MLP neurons of a small language model. Each row is named by its layer, matrix (up: input weights) and neuron, and shows model dimensions 48-239. Each number is 500 + 40 x the weight over its row's rms, rounded and kept within 0 to 999. Numbers have three digits each.
Before each neuron's rows, "fires on" lists the tokens most often at its 100 highest values on Wikipedia text that the model never trained on.

fires on: " D", " d", " G", "d"
L5.up1154:484373538533453506506472509532536551446547501493508578514477555400461547601539473535520490506499468448465530567438571510486500531463510466453485495473501456522529450455478493541466536543500419471548491468469512479500465519540480483502524500423477545452539516547468524504499469461517501501513487465517488506464476478560483510522523618480527555476506531491471445491500445528551541500437486429561489497480556541472460452494471486457466555445514410404451486543572537515503484515572553455546493504476480545472511558497470481530476524504461526480444479540471551525518468442481496479

fires on: "-", "c", "g", "t", "b"
L5.up899:457462481511563579465480441467497471441508435499403495467517476521468464491465509536555564542523469442556494460550438518427503460500472545527510444495449548535503490484562510530444519471485563521512497522511449549515513419572507564495490556500547488477501545530449528562438509514477486494546472488537528533438538539496451488543533461469460493527491463483507565578519466463545509528399567456522545514489460557524502518519432537492531570443543476439523440517463519545520522519480519461513524458452500515495456560536472504484493463597432433463505511492537579517563517472539504517

fires on: " |", "-"
L5.up604:468527568525499525599517535469532510529457508498522451463463516520391461580501477485505489527515502515452549484463494467504422553541394483562422526515534511484524497540523469480478556459539499482504528503535463495503480481458473476480447515499532512419548479516465490525460468497479512481529481491420521467507544564492488480535553585517402518540492527458386531430502499518548562430524462502489487490499456464464515534466507556480497508556498411474508522544523495479398446548468505471600518504441439555478436556535464552480548471514470492509539491523467573476505486475457491537

fires on: ",", " (", " |", " as", "rat"
L7.up756:472534470503461454493486481566497458546455541521538453450482459519572543535437456498523476491464528515549490538572546603528466507531446472536462531476469523543584511559552443461528520416509475479557507588501506505493513569483516506607514525485552448514482462520468447489438475497520556474473535386408460518482506507446559458495467494549494521485547452482472486432476468488521439458509545469481491487466473479537459504512523460506560541526570501555553518537434527450534498551527487416442576504481523521515446493506474497409524517572565530564502451488485526452514545469470526554

fires on: "ic", " and", "c", " rel", "ol"
L6.up941:428542482529514509520545470475589447454472464494487473477415463495530489486475430537538459544513447403515524496502455533427530471440575595543456511489450472470507485525480573483559506490476464492457510531445485534487501543429547451487513514486473526539561569483502527482498542582552506479447488505583520497479524560514515464522538465448464492511554555491543491514456488523519408466470486536513455548431480504520506548552517475568461548427577515570489498510515528454539592544580506490547505551512507452491524508544477562557492520495511482500523465494530538480519485448503513479

fires on: ".", " (", ":", "\n", " \"", " $"
L7.up1145:500513502501504591473504461468606456528510515551509456526486522509483462465436441552524469489462444460546508523488590527471406538486516478528432588462580545461544488470474503515532431459506508534459507558541459540442514538556507533520563456467559565546492485525468506478519451416463462430465534533440480576484528522574527472591527450409461514491499541509537478509450483484525513521462600467444433544476536515513447539463471500527538472547453568484433520489449507501491528451482466530526504521453467505512561524542583464492553490528478495575466494494499481507501546516537575506

fires on: " |", "\n"
L5.up585:527509453469503503517534508476448439500488537535489456451466574461531470480443517448481454481506511497557496549553507482532498522433498482499500447448526473536502543492431535471479483539506492484412451451477557495537551546555492453480522548525537473465520508476478525442498569527544528503521486524511449538523445481561510544478538505505483527484479518480588528522536510465524523526494450450539543502523463484498510517517537544441488565600519511427547484508497464553498500523492543482516530440526528432560473405401561460506516445461540473527430467484520523502453530455492549399

fires on: " B", " D", " G", " Sch", " R", " Sh"
L7.up997:463497553531548486560524529510503506457563463544465501510513475475457501537506483449480428463513457522496473430469517522448516536584488486478552484464455508458482489458545508487446526509533521469484503533488453509576531498512559600467470515486483552432562477523499596580464426428509475406474523526549522558488519519501491493506484541473532517512538525445514542456583511504535483526461524512547519486440527502489469475505521569562548559459551531557528468567469467522517497503521562487529554516500531526384500540481494502505533562530451514545496479515458458450502514539382517474

fires on: "\n", ":", " |", " was", "ould"
L4.up1182:488467456462485469510499471499566429511507569481478511534458562505494527469473579484447512509448463496525545529538500530523526446489487497515548524455503530538557543471522531401478433428502490558529520500478502514535565478522460524462573440435466493493549522455461485393555469510427477451468564532510483530435505485492542531540601465471530519508519517505490503488582486485584471437492541528476564538535398473461489533486462482539498499574486451493527531509497615512512471501504475538488517467467461439576569518487503489409504522513477511508416524486521462585491448516500535524

fires on: "-", " II", " I", "V"
L5.up1227:525489493520456528488497488492500526497406545389539477475489531489548493515528532486463488554535525563532503506470451542500483531527482442429551466509497477510503511476558540542498527493486443507489530567553508406509496554493431445514502482605466555471550459467470540554501483546506483588466432482551439428496508496498412426502544515450607515498527504575556476422541540472552515449536543525529477487502482491519532560515514558405486528501414527485485531502412497486570483492482471391575476463490488536554511518452498452545468511453488484460471528528501529438467568533518501524

fires on: " T", "–", " G", " P", " L", " R"
L7.up1041:471511510567515527574491475502469497407484496507482521465521523505466478540539556487506512470400532556435489507497467483462534529520485461427492507583458472417438519440552551495517529600520554477518583527515518469533445528507403513534497475452508442501533497558521537470389425483489491451428567562518514561563478460491549489551492617573536415549516473516533506466503505516518512490426542510493604523522513530501471479479466506460474521597508470532462473446574475436491555527546540430494494495546540507515482443529482496555529480490419499508485454540469569519534498469512488467

fires on: ",", "-", "/", ":", " –"
L7.up42:501552524529504540490522522404546609474457528494500447505545465576436485490486464501537479480523521458489509490453555523591522543472424484491439479510460455513530552455557554549509501437521527523404507458473472548462522513491519484530490504462582439490576514451485555441489502513532447419487501450540559477483533492440565490537472524508479551506535518539552460491543447463467464540473497483524476569524462452501476596505501469481501499461482568591480545489473469505527574511445486482481465502534558500577451455523493552489442458519463540506486506553544534497470525498538492489

fires on: "\n", " |", " 0", "."
L7.up1116:535557481603500539502491501491469431548459450496445532470528511448546498485422418542554495524531458491551491543484577508471465575460539563482412439436513489546503547525586485516526421522436489541496516462517537547530581514502619499525525490536469478500453525496526450383534570511504476419479502487477558605420546499448514463451456500397475481590466554510535447536436544516546469502495474591479457509511481547464460475560524523539497515460539539491443509481525527492512508495516467556491445478430478558538516481525487508466513522497504494499491504513503539488473547480501441424

fires on: " \"", " (", "—", "-", " O", "/"
L7.up21:513522447556471504481573460507488502501500434526490493453501476487561526478512470483513496507511493441523527484556462551473542554450478541557512459490460498527492490499569572517464524438495519548531518458509445450533496495535440499453507507503491527594549452479562476495555513523490454478448524458469553465480516503469567514454409550499491452500502486499474464519451533454509497487546569585432480552516399569513419533450487451516548458487455540578511501519506509572459544547500530505511532497508493477533430496462429510484517468445471495568571430534510504500553492513557522511

fires on: " an", " ind", "v", "\n", " v"
L5.up1247:486510520466510508495599499452444540452416503467558509512468452515530419520492529585497528495558456498552474509428555517465535553486522475468489454571475489497426577484511565540521479484506496478474527479448493458548503460455523507506499487526505540443503451457436539504475526547591527483501436518572425499473435464557523502513503550480525454445493484449440478497469494505483547524537514548443617515555489567451478561485474500538472530507507423525475489406523578525512452443443535454493478568531407497450474488531463499481455503527514456577440480479544512496479513488517486535

fires on: " con", " |", " re", " \"", "re"
L4.up49:500508483446506531427424452561518543429523536631504537486452528447533529442473542459561565494517467471463457516519448504559532480510518566523487489462525452507557484394513481523473559507445553433538461545479525525446515514568526514479470437488470504497468535532472497468498517479559535474540526498495511544500496503492590530511482472463500474528503441524484446511497467445524500545496496480514512393600532551524455544460499526447439492521472541516473548473480498506460559527509440561505479453448457563503487450510535493490507368450491489543486482478494479531528540480521491526

fires on: " F", " G", " B"
L5.up1120:496506493528566536414496487552593531472562477462529550489539458464513521504521509442508499494531575463567475518515533513470574465514515490514536488508481472436504524529487496508458562544555466645527491533437520428523526452533515484426441514523541539475485506489444537559464509520448438447530459501453494446540528492485561514571475488478551423566482499442502476580454525517548428486509488502528522473542529471565546529566556532438517505460480528478498489613497445453528496556472532436505529474441501499415464525482557511423518500548569476513518408504436536532438503469452532532

fires on: " ", " |"
L5.up543:546373439485575466501526555462481494481464518506510524418419596512536534525491512526511487479514515465536533564489373548484536471501478551482499481502430468500439517459524566498476522500519477471495473539460500508502457472579467429515556487539496493525474460467568539530516509500474509503544503510482422446523533496467517481486540504570520545488534499455467540523575509516582506486534465488511559488543570445498549396471526564535471544482471502482494554499514501495548561540544525485535489468491523476537500500465513437557491446517476496483486468410406533438447555527395476485

fires on: "-", " (", " |", " appearances"
L4.up744:500485570580469513543532548547541425503546513513482450487520484393509545538512466441501388491512532450457477514428510516518453567589474524525473425559497539541563531550543534480467555477462507453534515450528485514457436451547526453535463460520498470535555505485547497463515531576429532481499518419504546501500454485501475510459445516508509521472458543504475555510527462513548524455514525484507462456496529475526510524417536489518443444440590530541543495483422511525432459504452554493534512512504420556527485528502546480494539554536548446512416479452442487481498520429521527499

fires on: " L", " M", "m", " D", " \"", " R"
L5.up158:455542564518551475543537486481473517478544497470483504498506498447420537442488498497558493512565471518500521509543535519448390572604606550532524539498461556452525483492495534448496439551502446484521505441611474536501499526501523487509474526488404555441529565486450474511462488529468464523497453496533440540474531510514518487505473536486506454536509545512528508495479530455501450503449535542433387449523601543534552496535520552541525517507528467457447524475501525454445515446497432473560559492518435488493510523554460486543544525497448488517473479528450516415479562511505522457

fires on: " \"", "-", " '", " W"
L7.up560:429512489509458438467474561477413531483510499547482464422591547464515539469498539543443487508528459452464548545479490514515450552470472456475533493534519629566486545519500531500490411535540501489532461474530459514508496493521437504479525468487508504503450510503453524516476466525514571545486460503483469504548511425459507546551578488523467550487492534511530567521476533389524488499434500474504577457437503491593426494442405491488514549474476510544522532531477497537483496522527445555503544508499516542495476548541470489476526555443469449480498530459474446526558523506557522496

fires on: ",", " de", "°", "z", " |", " of"
L6.up725:501529478567500520558511560500529471520447438482501520509535558459418503469525475476523501518462508459559457464534548500596545460510544541502514489449538453498516471536515463565440531507462498490555501528524468503533495559564524495577507449440571546512458507507494619576446372458568537550437530461473460499524557523550459516441487499494468539510461522509517477484575512443479491518480438493483518499574536499527471548507494472534517513508537463489523501462567480494609405515453502503529492460458486422521431526523536448529522511454505517426486493443521534477560469444496456485

fires on: " at", ":", " of", " for", " club"
L7.up809:585558473398507511480472483487517443501556512564500493504525575504516519553490499403456561591511511501529501518457499508502497589513534516483403568421563463559522463454481595521532461530490501537443459511507524536453553530480486390491466515450494463542454538586480452468540506516495463557480525467487410441442526517586457503443468560452540559500432513458499593491570486495454483459374561492476498429477494552456399494537544470475489434479453489482552500498498577473523511511521513478506458437552472518470542514472568523433569509529525513480536512446461527488531530489543499534

fires on: " \"", "-"
L7.up1241:508505396509517491482524551572408492513514569522508487492501493525518562476505547448466521476535467502467556535553520602517480549505527520436532466542466536500481429459509547510437526512523506446513476493509419450477514526480472503445561482492492475526589508546468491497457479507514485542473431531450475436496492527490554447462503446434498539510478482494525511483464519451538463475501534480508463474527468454424446543494499474487432543519519465520480545523402488545509530443553464529497486503391522553505448505495451489494511490493492429496469475494488485525513564509469509480

fires on: " l", "T", " T", " c", "t", " El"
L7.up436:535530524467590494478429476478500475486513470445551522442522538476537474531469486492518482512531507538542500546446501467498513537425514477453523503485461498503610480492503469504489442411486486516495559561459520440508484504489501467409512459530511552499539478519574497485482538526557474539483558438493496519526489510520501583483433450529493509513481511539422502516488503488505467455500498502460496501523543566509487526567465564498490540473470509511557532516517518477544471526480528475596407404549512525522505472534536503415499526466505510495504573472509437482456498488473523511

fires on: " K", " a", " Ke", "A", " Y", " A"
L7.up760:381478476533526464528577510544481514454502455585520460546472518552493581467485488421479474453482481574530520483497516494471501472500580534461479542523471474515467463461491505517502593494495430527445584499520461515482571486490464526518468522492485472527497490546561531596479486439487527523487530467511462474528486535509461507486561521442524502539487492484515493560535516479469519488484548566490488483535554505537500491496467434473567545474454575539493386508468526527533506532503478550558556462617480484533477452489465491490524449487488383530453457484433476472450477408480561529

fires on: " as", " with", "-", " in", " on", "uc"
L6.up434:507489496578552520463529548521572425496491508496481414490474489500500443499451460477458451508558520505504607545497530424483548470535492458535419561454451444441449442458472507490487485539517468565473504513498516525471519504490531536489478470485450486496495540520465516518559530513454546514487546509525513482562594552468485459472478570536404465540537463486615484504548541475454480536497449421424503501555496504594455557475440536542442485499497610558492526481528501489453548523467440485422554427459566520563437545513462487447493536466504420481509516547518460493462502483480530507

fires on: ".", ",", ":"
L6.up606:461517426518500541509577468573590503472489519474501496455526555454439518490438484506442441495453534497524482486511484545479453544529584521427501502507577489478485534518470505476505489541421464446484503429530510525487526527502524475520527512462433496494535459522537525522466474470490501503543486543427519502523481445526521440559427477479542507495542542582465444537520462511562611549521513490510474532485486514503558552457494582504508517552514509541452549520528481487513595523407455535522603486459434511506507592457515474480458486572465497489527467539491440484498498519588495519

fires on: " |", "ian", "ir"
L7.up216:541457568460504524532424586440478494556507408487461457462485484476565525533474480546417527474544569464575550513453541501480609457472483524556462567506486462496434497469513499504486404487503529537447524547536510550447449507577523470530508500480612493558489425505445568470434471530501525494487491492512540468529523529439513511431483498491537442375469479515458542485509466552475481531493496526538545486511448427534526496517472572471507563489468538490534472534505534489503525549570586524560511555541541509533487466486500528508471486567487499544509525413504479504502451531496545489

fires on: " |", " and", "J", " of", " to"
L5.up811:469440489514475545519546529433503444543479437540494481471516504527573505584455551513485439471539442488462546501536522435481576473479541481542530485493496550467451555488381536512474492475462502534469493414461492468468489498485424487482517473593528504538493601454513491482539449530493468442560554534408502485525480468549502523530509493554529523450495499510454510585522497533511456529534450430449509594525499500465494492511501510505468480507447476459508514396524491531473628472560543446520576496536549594520561510502420528579463461512503466503532484408537500427530502503458584501

fires on: "T", " sh", " T", "Th", " Fl", "le"
L6.up830:457545577507518551490593472470513539474509475516418578478498556486502505502535455487481518505531531467522493512442555476555510529540474560539409549446412532459514467459448489498467565463537495495576501578460469541559505524493468512476473511538488457581498480449568438500502501543570472575533543445474550435492460482553449542548549441486473510459480489440457475494484488450437550505533479488422487536490526516490458510546502531455516540506443421467535474574509520403496510482487490478539511482480529506462531435552561548555531467393578442499472513508492549426494509413510468431

fires on: " as", ",", ":", " “", "—", "-"
L6.up386:478555496505454530440538562508499486517441535460549476537489470503487523506462486596458428474476478530517531458491470497541410505497492474538525506473475500497595504486553490535477530472446499469451546532525500506503497485468529504555533523453527505530519475523538525529464509426514429533593529479483479470493460522502499508530419575488480560462484447503528484447467485486551459424430549469489450550500441555499551527436485574547486505480521549498467586486517488498506528545525482490440541475546562544521499460413446459451472453497527528472531507445489501478520491444470523493

fires on: "A", " A", " I", "I", " |"
L6.up666:424473481494453502491534522508533506536511509471424502460420509481513528464466528486539481590524415526423521546556535507500555488531493498485467523462482541456511512456481520520399522451500530483506465568393500483559531531480537433574473494485434487508461556521458508507565502500465438517536526480489489510539499496494490525530511496501511536476582603476489486513538536458588584457483486481544481513561474462506454499523500480470483531467466474440459483514515492500511489547493538513497493465490503507545525419532400505495501497491477440496499499481464438528405568459428509494

fires on: " \"", "-", " as", " a"
L6.up684:436516570508503529652424479492557451491546519525512431388503531448538405472483464499508438433468479419466579538534527480468484508469467472500439513526481525521523445564567511489513496501545457556487549458561490490495518479570524446557492465451554489527520423475573610521545564551479476448485453454562470487503477508510441443491498509506475537517494556449544489519542524464513494455518532521504510502496432540547471494519512477509553561459524508542486538498460551532523501486470484565503577523457516472489462547521491518492464550449567482455494488487473423504464469510503514481

fires on: " of", "-", "end", "ay", "ist"
L4.up1191:507442503496524466507456552522472447449487477575430502469470494509505472500396493488446488507478521506518519445449468488554470534555442517458544489487541462525556485416424508509505486529456477472543567440515507536513536460543569595459527550532526520492486462530433602428463513579440482506465480498548511481559486421488496422445542519563511457481543497440517563507495532487544620504549455443563496488422496464470512457469531482480527453454446501459483542561470521510488485493525487494438470485519481538526511544468483476549497558519502451560515450512464516519520512624482504580

fires on: " V", " v", "V", "est", "av", "v"
L6.up83:435526490488476509488529482465466546556479501417445515542523476495526514462464488486465518507562504517572469503533526437499501477470546459446480484509522493438492466412494515488486497492542525497443503437474517497477421415493520433488475581585477489530501514447491499435496478587582506523476523545506495511426478461459537454488537486528524422437514450486466503534527516479430539423461451486485512530532544535440502554535526601539517500461518541420509548473529529454488417557513487521528559476479505568484534501483464490536456535495505475461521419459546538516486588543531537544

fires on: ")", "}", ".)", "ions"
L7.up75:492498588484522477598484525531530541548507520481503496481454495567534543555510509535536453474476541500532443490468534510540470500473476497491535413509529555489532514499572452553507514506463585555507469504496446492518519440507461426543522488534521544418484551497411476524481555466498456452467525531523586510469552523559471521444485526484495505453475495563487445470538563562416521478497518472555498527447512458550581502560435586490537541409521497508533505541425509448488526470478552436489558572460523497500469471461485556448497500477484480518548422401514444528509541469496471475

fires on: "-", "th", " of", "year", "s"
L5.up390:523499471512481540468476450490560531414521492504522525538438392523501481474421518463510498496484501526478530519471545432557516519512472525500478491495529486560568549510519538470543575523412494465496456463518514536506476459486457531480510451506461498452500481459471472613462457577479496512469588491548435404541534491472459509558565479556448466480570593522610519577486455542486551513502514495469509536506503533403527486478530472506570500468505493458518492513546501454518465470493498469454538520452501524527489557475463497528573533419471456476547493472500471487555537473607486581

fires on: ".", "1", "2", ",", "4", "8"
L4.up898:474552416552487524551495531594541504557510470504554505503512506462545460460459528540472523521520502517519435448395488440485444526540549538507510538465555467500526503502473456501527497484454488568417486577483493489578507529476475480487474526608475491411480508399487530445474442423506490508478503358522505484587466497542530512493523539544485533479474547504499591575469504483522563527537537490492456523507487510459533495507524537452509552485499456491528521527537503464509584500506479553521531443535503595403520499483457462533583509474502583432500502523478480536509467533529515588

fires on: ",", " |", " of"
L7.up1005:467530508570527495516342491498449557490496488506556488488507420500498554448474492477552544487531471531518494459535463454513446522497571421452519522544516510441489441575529460439529499500486467564537514471474517511457462584498489614485521577462511483523513446473492478502452545551551437448541569449466492556556546527509506520463535449471433496470490455524499387444509500535532481470477524484445521490505475512536555467495404501522482459471513472581513505500444495459531480592499473464483533509566556487476496486447529528501541469480444537472560383459478504499514535536549498539

fires on: " with", " of", " announced", "ing", "s"
L5.up130:470468532528489521535489521521555440504547528446489561452467493555535445538538535527551416541493453497528533520479609464556508567474465476537476489466511488444452485503558503506462463438532467477421503535534545476498524543455467505564477501524461531465524578470522586515530493504438519518419504553498498459565540547509543499505529485521505533463492500609529405463492456498506471501523457514461540539492473558598450507474420563487459525460473480513515481497501518558452449457503438613522506493472561481546429513489498508503421493560494478480493463486449459488459504484595470552

fires on: " with", "id", " F", "f", "ad"
L6.up341:567552512597489483465437488430500531462537530468486472506537539495533453494429524439498462502496475459561458505486497454480475504492512518457463528487470494514503478502497407441510512469450461565462468521527480550577476504539525403548459509502508574512509488493418473533532400484488513457495442484483491539496543502541562483552508445480466474535487579505505482540485488469554444445482472513528578515500554488456525546465471423439466527537466558577498502532495525503466494567526500477540499452447532562501527518512466482459475535554460503535477576484458531424493535527517455367

fires on: " this", "arg", " Gl", " |", " which", " Card"
L4.up1224:557580498585477583463517417506416507530529487416513468497493439487416527548508441461522451550497561417447520489544422407554424558543523500575506531542501517499516533490512459509544536522499549451435543469481573495497488473532488496554485520432514479499533474485524516431501511469523550463585528505564545417547443472544495438525413532442555487480566486452519513479480532556525496523510504478457471518515489441491463536502476506507535545448573529483493442556492550492470559521538486513491570530583509469449505523465532550540467539471491521539519558497459510563444500423488505526

fires on: ",", " it", " It", "It", " \""
L7.up400:526577555499449459551564489470518501448480483522538489464570510435484451526510509567464398531476501461523506525544541506520536534525498410580467475414526568488532497561447470474511519485516441534514568454521472521558472471511493483536551501478537402514468560517487450544499491530500592469523471478569452515470456521571554507467496470445463478536578539428515441493483499441466550407517466431560487513563482562534546506576523551505478498487478480505509556481531494535543529523499490525490505496406564465556583487536461465471557461519483525504512512517520451525423474566516475532

fires on: " K", "–", "M", "K", "ang", " mag"
L6.up397:488480508547509527472511469496466457508469469542495475506393580526474474461544493520459490473379534542497452453493542509522532487513477572505488506525513545542508438454503528460546490524524488516545466494409491439539530494500511438471482459416487496457500546514519505457541551495412489498535569437461498564478550610487496499510538511464554452540528529483475477507507514504492540429513449457513564470476536483562442456511448549479520448494557561535480477528444470411494533533497532507534488445485465434608519482540518589463482501477519435477556496500469486499559424551459495584

fires on: "-", "in", "'", "–"
L4.up147:498498431530572447501477455474432424496500501537507448480534436529458536509440516523511473592616527530505515537532546505494521542529476543449572582537474444444456588518474531464482503499524452515502474436501424457494509473552563560515577493570504422499482423541495511526502499493464474552519505484481507516544462492440536410454476476574502469516452493497504498505530495514517529518494464377532496590528466459519494511530498479510497484430467504524475485491430515502501529474410570511501505538466474577443529493530424527489541567494477464505487518514458532453516509531513535457

fires on: ",", "\n", " of", " |", "1"
L6.up237:519504542578559488524482537471517569503531483520480460530576468498544486515478505444471488570556533518535542499460575500623530479521561463496477486482528494438426492489517431494532433501527416501492493516533506420540457580557518439479482560461574481512491486470461480501485426386458467459513521470522461483544469524567469522477538497433488506487470527429508522558544462546502469507499437511535481514538523471526488525507475480497459500468546499521486505478582445514442499516512528535460592499556431539508506512511420500454534465557454489437522538423480477490493475416523503505

fires on: "G", "C", " Team", " sh", "yd"
L7.up726:464515465536460495451577498507490526387566512472521546508514569442520490525573509468515486522522488407510430516494513453506500473525482459520452550509516500445417433510433424540564568457477429515452492528474456532541549498474476493473444566545510556526578445425469492540455501485492440575507532443544474529517534524514483467522526466485517462475533598485532510542441504444502514544527447492488518637525496485544537483470526514448486560502506495484527568488396542433503426551506477456456480475513467552522549495559477453472590495568581437514503503490561501528517542520492484521

fires on: " to", "ed", " Town", " acquired"
L5.up113:456477519398517465487476518507616545513546553488477448493436488444531498521517470490534446503532490525520559505410473460505542493494532496506560487501539462472459492473515507477508473535511484505505519493529506437555463548506499520475425519489459506481452495565419445480459519523506532510559541470509498490511524440458461540494453461433552524510577540567502483478486535518506536527449503497546490566498437468437534457499512564469550520414480499539448520528533449541527510561446562500556398401447511468499538566526546556538414505625493515501550573478471503569490473488474498550

fires on: " T", " El"
L6.up1212:534494559498558534484537505495509514459469446487410579486503509510550525468490519537515494422513564464468532495456449473500541491423603525468448481502447568438513457501469453477519479497525567548481512536554553420543517544505482479479512529470530421475538557465451513584543501543527451472497548472427516574469422492466547482486552482564521449530468544452420511468431459524531537508513496560437439485523494533526498485522407503505555521473444558523579447551491524400593527489526413472476530481493524504528515425441525522460515553480427444501507535526470498495502547584473501549

fires on: " to", " of", "ed", " for", " with", "t"
L5.up79:509562497498481499500544527517526496530504505543470508458513487600521504529489414441450452536542468546501526520431527505495562555509522503508460518484537505487488553483495485481534500510493542445521481538473527515492475502449449467520490569498516610432371476482519500570478467455532406582464449550481460443452479503499413471452488528479567519513556504504514517497489480507408524511422502473530457496571487492489461510493480620495503480451559555472538523515502541638567441464512460545596478432506508468449418522499503519503499530554556470491559514508476499517557496417577435592

fires on: "A", " A", " a", ":", "eb"
L6.up874:483486330495494468510478494465499494547457491537534414506504493465472464495550472515457525480531494527455567452463534527440557526484446498452492554504506469462462481527535500534452514482486510503505525434477504472501502527570547528479441543531555502503508425490509572526556544500492500441532488504481487497498431439564578495426570504457491518521555504529478453510502479473623499586503530449570422453449454578495468496503504546465502530454493556484487423560472536497506554488448455503477530516446576511488565466488544539513495512520529521508510483506476502530456540469506517515

fires on: ".", "ium", "us", "um", "ora", "\""
L6.up162:455477570564554462554510532502500561509563473480505426529445525498434440506508531519535480555424484509572469550548515568542476486419467482511536508480521486501565482461542487503486511539491543515467488525558519498544502569567441443534456509492473534501425507503504578448553468532513513468497533500544503511467509547528459452429456467533556462492464547466470477559490490457500463498502515475552500420492519458529511494542460391592522499504490516466485441462531481487518471547472497487520452480559503547542492564478527507541475481505505474500491571467510438561500498520435420524

fires on: " of", "-", " the", "ch"
L4.up612:495440425500486473491469499589459453462474500539459530529495469542540474454506544475478536533452520491547496521554544490446458511584524460506512500434472487500435530476488470562497573622476489483506579520536476476437500476486446533482521548465493523496493518499473490468553573553525424487547413438520537496487468564504500482449504518441470479450497474459546488472488529542546446475456503490478526432519515423504417500501548560406498487510504471476437571439461534512532498490530526541426521536501447511461501515534579418529447546471474482469458451477495545466447509518493480519

fires on: " a", " S", "um", " L", ".", " A"
L7.up713:470482552494487496512546479572437571519472506472518435480472498508461490524554502511539459426505459508480441550411502515534472483550534522544475493502535532531484465487588473527518558519598532523524467475563522504510464537542511515513443469433476541436481528541504499491546481493558569536504488443495497479530473557469420537453502502472487540455451492532443448541449507524555488483509538496555489467494512468436509525464476445436589486552523502552547431515525439475514514524458483527418625433559452528503424531539498497556489537461408447484497520435415521488491424579480484488

fires on: " E", " A", " a", "E", "A"
L6.up1018:466462452508512534582589460508479549505466504533499475480528555478490428584497505510524507481588494520460434510475522484505476389525536462476400523513543454431490570552606484570557473490491532510528536507550496472518539474571537518562492578461496484475563535507484525577541460470441451572475476530515514565513526558505539572471509552508486426487489454507464504533509491463499539546550501470471504466543494582546491492541420586510495544449446528522475460558488479544474528601448498494443489514454515498544476495534440498484459475507501504479457433555546452464391453447525547539

fires on: ",", "—", "-", " (", " $"
L7.up170:421465477508500507524516511551528478532544459532429499455578429541490465499480424531434531423446449491503511516506540515558521564456492444518500495553492504521540494508563532548521556491506463516420468517535471519571474580504514519537469432494571524504506450516521476492489484566532527488471570473497443530484513527544442432574488528479516511457528485522541468530577528486507547454455559441467540539507463494510582543453515466526573491490464488427491583478473549446478509512562417553510513476536535520534482468409471484487594404539502487438512456506440451486518592491527467520

fires on: " of", "ol", "ic", "im", " ad", " political"
L5.up1198:501551563494558528517507465480506489497515457483515489511465503489496532459506464461508473510514391528570541460473469478500508507445584524458488521499430523522532522547458560598509477554558507533473482416547523537518476457586580466486482510550518475527579560457523460501534488546507578434474545462482458477534513472496531566531493505562486522508488487481516482504433460574467444472554442471518538461436518611552463487547455558522488519529582473478444437511529440444580508545495440539553541436502443500506540457424518478519474541530483486509507562476579502489476540525474544458

fires on: ",", " |", "k", "K", " K", " ="
L7.up332:450501461496514461544463515488466560506493458477483491523565482576481505472542590443549514536525498485537459505497534481545503580455539544519489500509539482468483487443449584428538492554506449513526517476423432512460571560442487490475482502477443491520420422450511496389502529490490453499450552518480457493517536503525518488499548415502465496482563479513459528488543492495480488531468474493498556439503526490535451479483407504517474495489425439440477562549475503513470485482516604525505458494488438519555500531469499533476450473482524458441534488549525519432534511552481437569